config = dict(
    num_hidden_layers=9,
    norm_eps=1e-05,
    init='uniform',
    init_std_up=0.0171,
    optimizer='muon',
    schedule='wsd',
    doc_mask=True,
)
MLP neurons of a small language model. Each row is named by its layer, matrix (gate and up: input weights; down: output weights) and neuron, and shows model dimensions 352-447. Each number is 500 + 40 x the weight over its row's rms, rounded and kept within 0 to 999. Numbers have three digits each. A neuron's up and down rows have the sign that makes its largest values positive.
After each neuron's rows, "fires in" lists the words (lower case) most often at its 100 highest values on Wikipedia text that the model never trained on; "raises" lists the tokens whose logits its output raises most directly, leaving later layers aside.

L2.gate1254:522526473522502454499457532527525552497498561514464503483536546547425398502442535481565481538456514522584526449532546493506574443522487499489522538495473473469464541509491479479520460518445495478564473490426450486559470472501507547525423525482402476584505532512518576478527511476454474489
L2.up1254:543480528483444531469505533546492560465539506466495533518481579523451533441519503496512540526449442505609427434489526438471523496466433452429522522497528475475608461471487536492519564604455460498525467500425484548496508431495501519462515531482455496529475558460429525401515470502557526502
L2.down1254:480522482539470409507459470442506514546543431499467525532519519439499541395495467469510545503435516468533544496496487553459426498496468481558495455501487419491491471468491590525508463437535493430430527480509457545444527550525533467414531420481465510508469509525429492528482550551484490436
fires in: "to"
raises: " reach", " gain", " save", " provide", " prevent"

L5.gate1231:519481469465524467439490497448536522511490537485489526507506540506499631500518548448532442502494498542556534516475451477506521462503488485471511474475447522438434470496545445498482472500486465534517508482446499450570486462558515523486496586488410511565456510415459437484567459533450538590
L5.up1231:471448529533444484504423594462556585471530508499573495473547523515437651494603455534486453480508524472473510544473421495502526543416535508440591550535540545548539484515540485471503432473491470487479546480482499476530446539510497477492446537526450461536445478517560493472508447509496556537
L5.down1231:496519509527488520442479514546552512492468513442499522518544515495463517447529552513486439466470531560517484565539537558529541456465488493548491544452453508474510539495490410525497540451513445485509486542454485452434486468488469527536483502448545488530521473470445563495507556514557449517
fires in: "the", "that", "of", "following", "years"
raises: " year,", " year.", " year", " month", " day"

L5.gate196:473546558552483504488492444516492576483488480432524509509434538492485417507491402505536493577487501552528564455437506492494536539511450481505505579448484455495557497504536496516547492515443511419480508527493527468528482527500492532527480489442478469546400480515478570460510512508526495495
L5.up196:519540399512494468508480475596599499470518478466414558513464470532541438477486512469505481523514529456521547490443481513514515574504488551487479514467471485538558543456488509501509466468528506548523519525507540531547425489548562529513411507436480500546506504478542527406482482472493481534
L5.down196:529541590566484476549477531492462448539496459453559531563483507496460499534501488461517479562482474542549511476513531484537513549484473462448499524420444474524483444459447493523510496495468553540474477507490464561522512518393501520487504471509516490376538535442489474526466554536534479430
fires in: "to"
raises: " do", " qualify", " compete", " keep", " provide"

L2.gate21:570498531461567467432501470502499524467443425473503496508524508533494488483460482494576463521472502508481570496417480518524595541500511560472516454473542473491489493504417455518510492570527570533510545510497570591552502481505529477504559541497522541467540442543490491477489483548497465456
L2.up21:527473426485513505500509512493507505487509468431464507473489520530572446346465532547458450577540466456423516500451488452496454517500540585539533516472525511457526506484477484468442419493523513508467571518507559472561520442447513475457520596509485476446453560523538496461508514533449540448
L2.down21:535494554525462536502539540595429479495492505573458530484523536478604483520569565532488561524435570525516500475532486482479506494447504411565515456519398452468454595574486481433469519556467480493529440480500460392541500419424528524502523487568521446488469557512533518494541479395524468413
fires in: "that", "which", "where", "because"
raises: " if", " Champions:", " Each", " although", " everyone"

L5.gate2039:459530448398495451513493475438544458541439494535519514475495467524526484486459537478496536476537508533523507538566509490506516501574553507466547563439419533500486554499498477513544511431505476488421456417471516458490483471543512540496477515571532588427542456496452505474541469456499498554
L5.up2039:497523420537562528490498507453548473465471426498566462482493483535410536522447522476520529513480436511512483485546497558503550554576489557468522537455537443521514542544442476587548483501554502548500521489490554561547406503540479499531518509565447554503514516463477542453554492488511484502
L5.down2039:489567507470493497519415498545542515459488496538457538513500542489590472493503574532546499502488550550538534498498505473483491479527496513470528569582484531481470527519508541483557496487531489508551505437475535485462579482466469497516564540501609503437470414504408463467501471455514510494
fires in: "and"
raises: " they", " there", " it", " them", " he"

L2.gate112:476490436529532454535473476476539416572466390419419497487482443540471513449527517469544522473475472505515551576554452438581402487485557424488513493409540508521508389460482544485464474481576503491495480497492442583505469427458528451489536444524561533427522455465500540535480471525522534490
L2.up112:533460419520554442514573477500527484524466479493449467504475499458505470519519493523523469417447518509441507448457551469486520513471561501478455558465496439552479479455441409528463381477509474498473510514489466503485461495482527427445543559522461471516514500477486568520465547548471544483
L2.down112:468457505507461448499478468475494519490478596480468514519489446546465513485418492519560557470550501520516608509486490426483478540569499509545433460426509449492541482516494471467537503491534513529486474486518446497543462551492539452552538505493532509463526457463533526522500474498467511529
fires in: "most", "some", "more", "of"
raises: " highly", " significant", " important", " extensive", " heavily"

L5.gate572:454582533525424530465545452540587444394508501507506487477541403584502512479520493451483501502489465557522475481501511494517548560495467490492457528519446452430539484491465537514536494496476492545553500488437391539553505504507435495422524579475551476522475507532468548473412560536470491470
L5.up572:543522500476542557514484496496529473442460468475527531487522534489527479534492506520507445456471527411532393434535533502526573501516413471454481529404528531480467452529517477472511487576461527558494531591430554487515469528494508485454469465506524491543508480492510482494531497606564525599
L5.down572:467566462523500502461515510527519532521564547544498499494492415501544532494484432443469536563490522544502524502410468482480478476465546444477479508590470430555527550476486537524537512424533466516509497407523489555528543422527483508523446511498486509465500479484548480513487454385442537478
fires in: "and", "to"
raises: " they", " it", " them", " their", " mass:"

L2.gate1319:448472515508507580496452520540487518436482562441498456418485489540599494519486503552499575508469503513479508542510516555436465407484453497470504525483487494525522485461513490486543504444503443526499500461502515523498532617507455534507526495502478604544447505487498483447488466476496512565
L2.up1319:491562542502455534439509460459477508476505517495549509542528475515505595504525529535440533486460513489467435489535521551455464526465415454519504517479502461510534473441525518478575525568487516464544529488556400560534559548563494467488523410503447474523489530503575518471509427480446502528
L2.down1319:532461519515534528479469451469508499519438554529496484472514508510487496475474524531546482479498473486543472481463481515509503515497500476495515540517516497472504503470545499480415496429528469479446431463488516487531524534439482470542577503541590539467441474459505574527517499495519424558
fires in: "of", "are", "into"
raises: " centres", " hundred", " three", " locations", " other"

L5.gate1163:548564495487487539548461497535589492464543496524502477460481454524531541447534531397526565455388515504540604559460538540499483474490448450495557465548497499445477470552496459574528477491533536506520487459509475522530483528470519444533537544463489389512520479444462524516542474512528440546
L5.up1163:585553550506496492423478483549505571482463515513476502471479545552441469535523531515430494524455573430459482458492572477447450496467496486562462478505551509540545530453485519483413517579509495515470544478530506444510494518546431423531549544476473476538471545502534470602443542536511475510
L5.down1163:500507529439497485558463515496534412537499542518466479553553548489526573527527503474530557485483514581451540513509519441561470437488464473490527520525454499448458457546539565526483562559471538497558454524527492523436497469440565549524526493536565438498487451490499512491529488471511517509
fires in: "that"
raises: " year.", " they", " year,", " although", " he"

L2.gate1297:570512531506552499490457495517519573511496520520478514527446528561456475486441469488562523547560452490491482437476559508530546513579490481498491550444517454520486513518448509523521472532512470449465501544545516512488459470531554494537416541509508461569451556493487529466510531475559440555
L2.up1297:551509537488418553514509477488525461499521542443477540465443459508433434517450472507537517528498493493465511468470527450568460562450508483488527548503539462559545472524497483484462495527483502436535522476495533510590480504592539439548503520467496553463408510472500560509516547510507433508
L2.down1297:521543597557476490597455524476472557564490462381534444545545504489482538512497483459478461568452459556522589518462545496549501500540496465458489522470502445543529421413467492554482504487478541497465517566469480480566521432454504519404490449478564510449480509520481472488513503558495492435
fires in: "to", "not"
raises: " have", " make", " do", " come", " provide"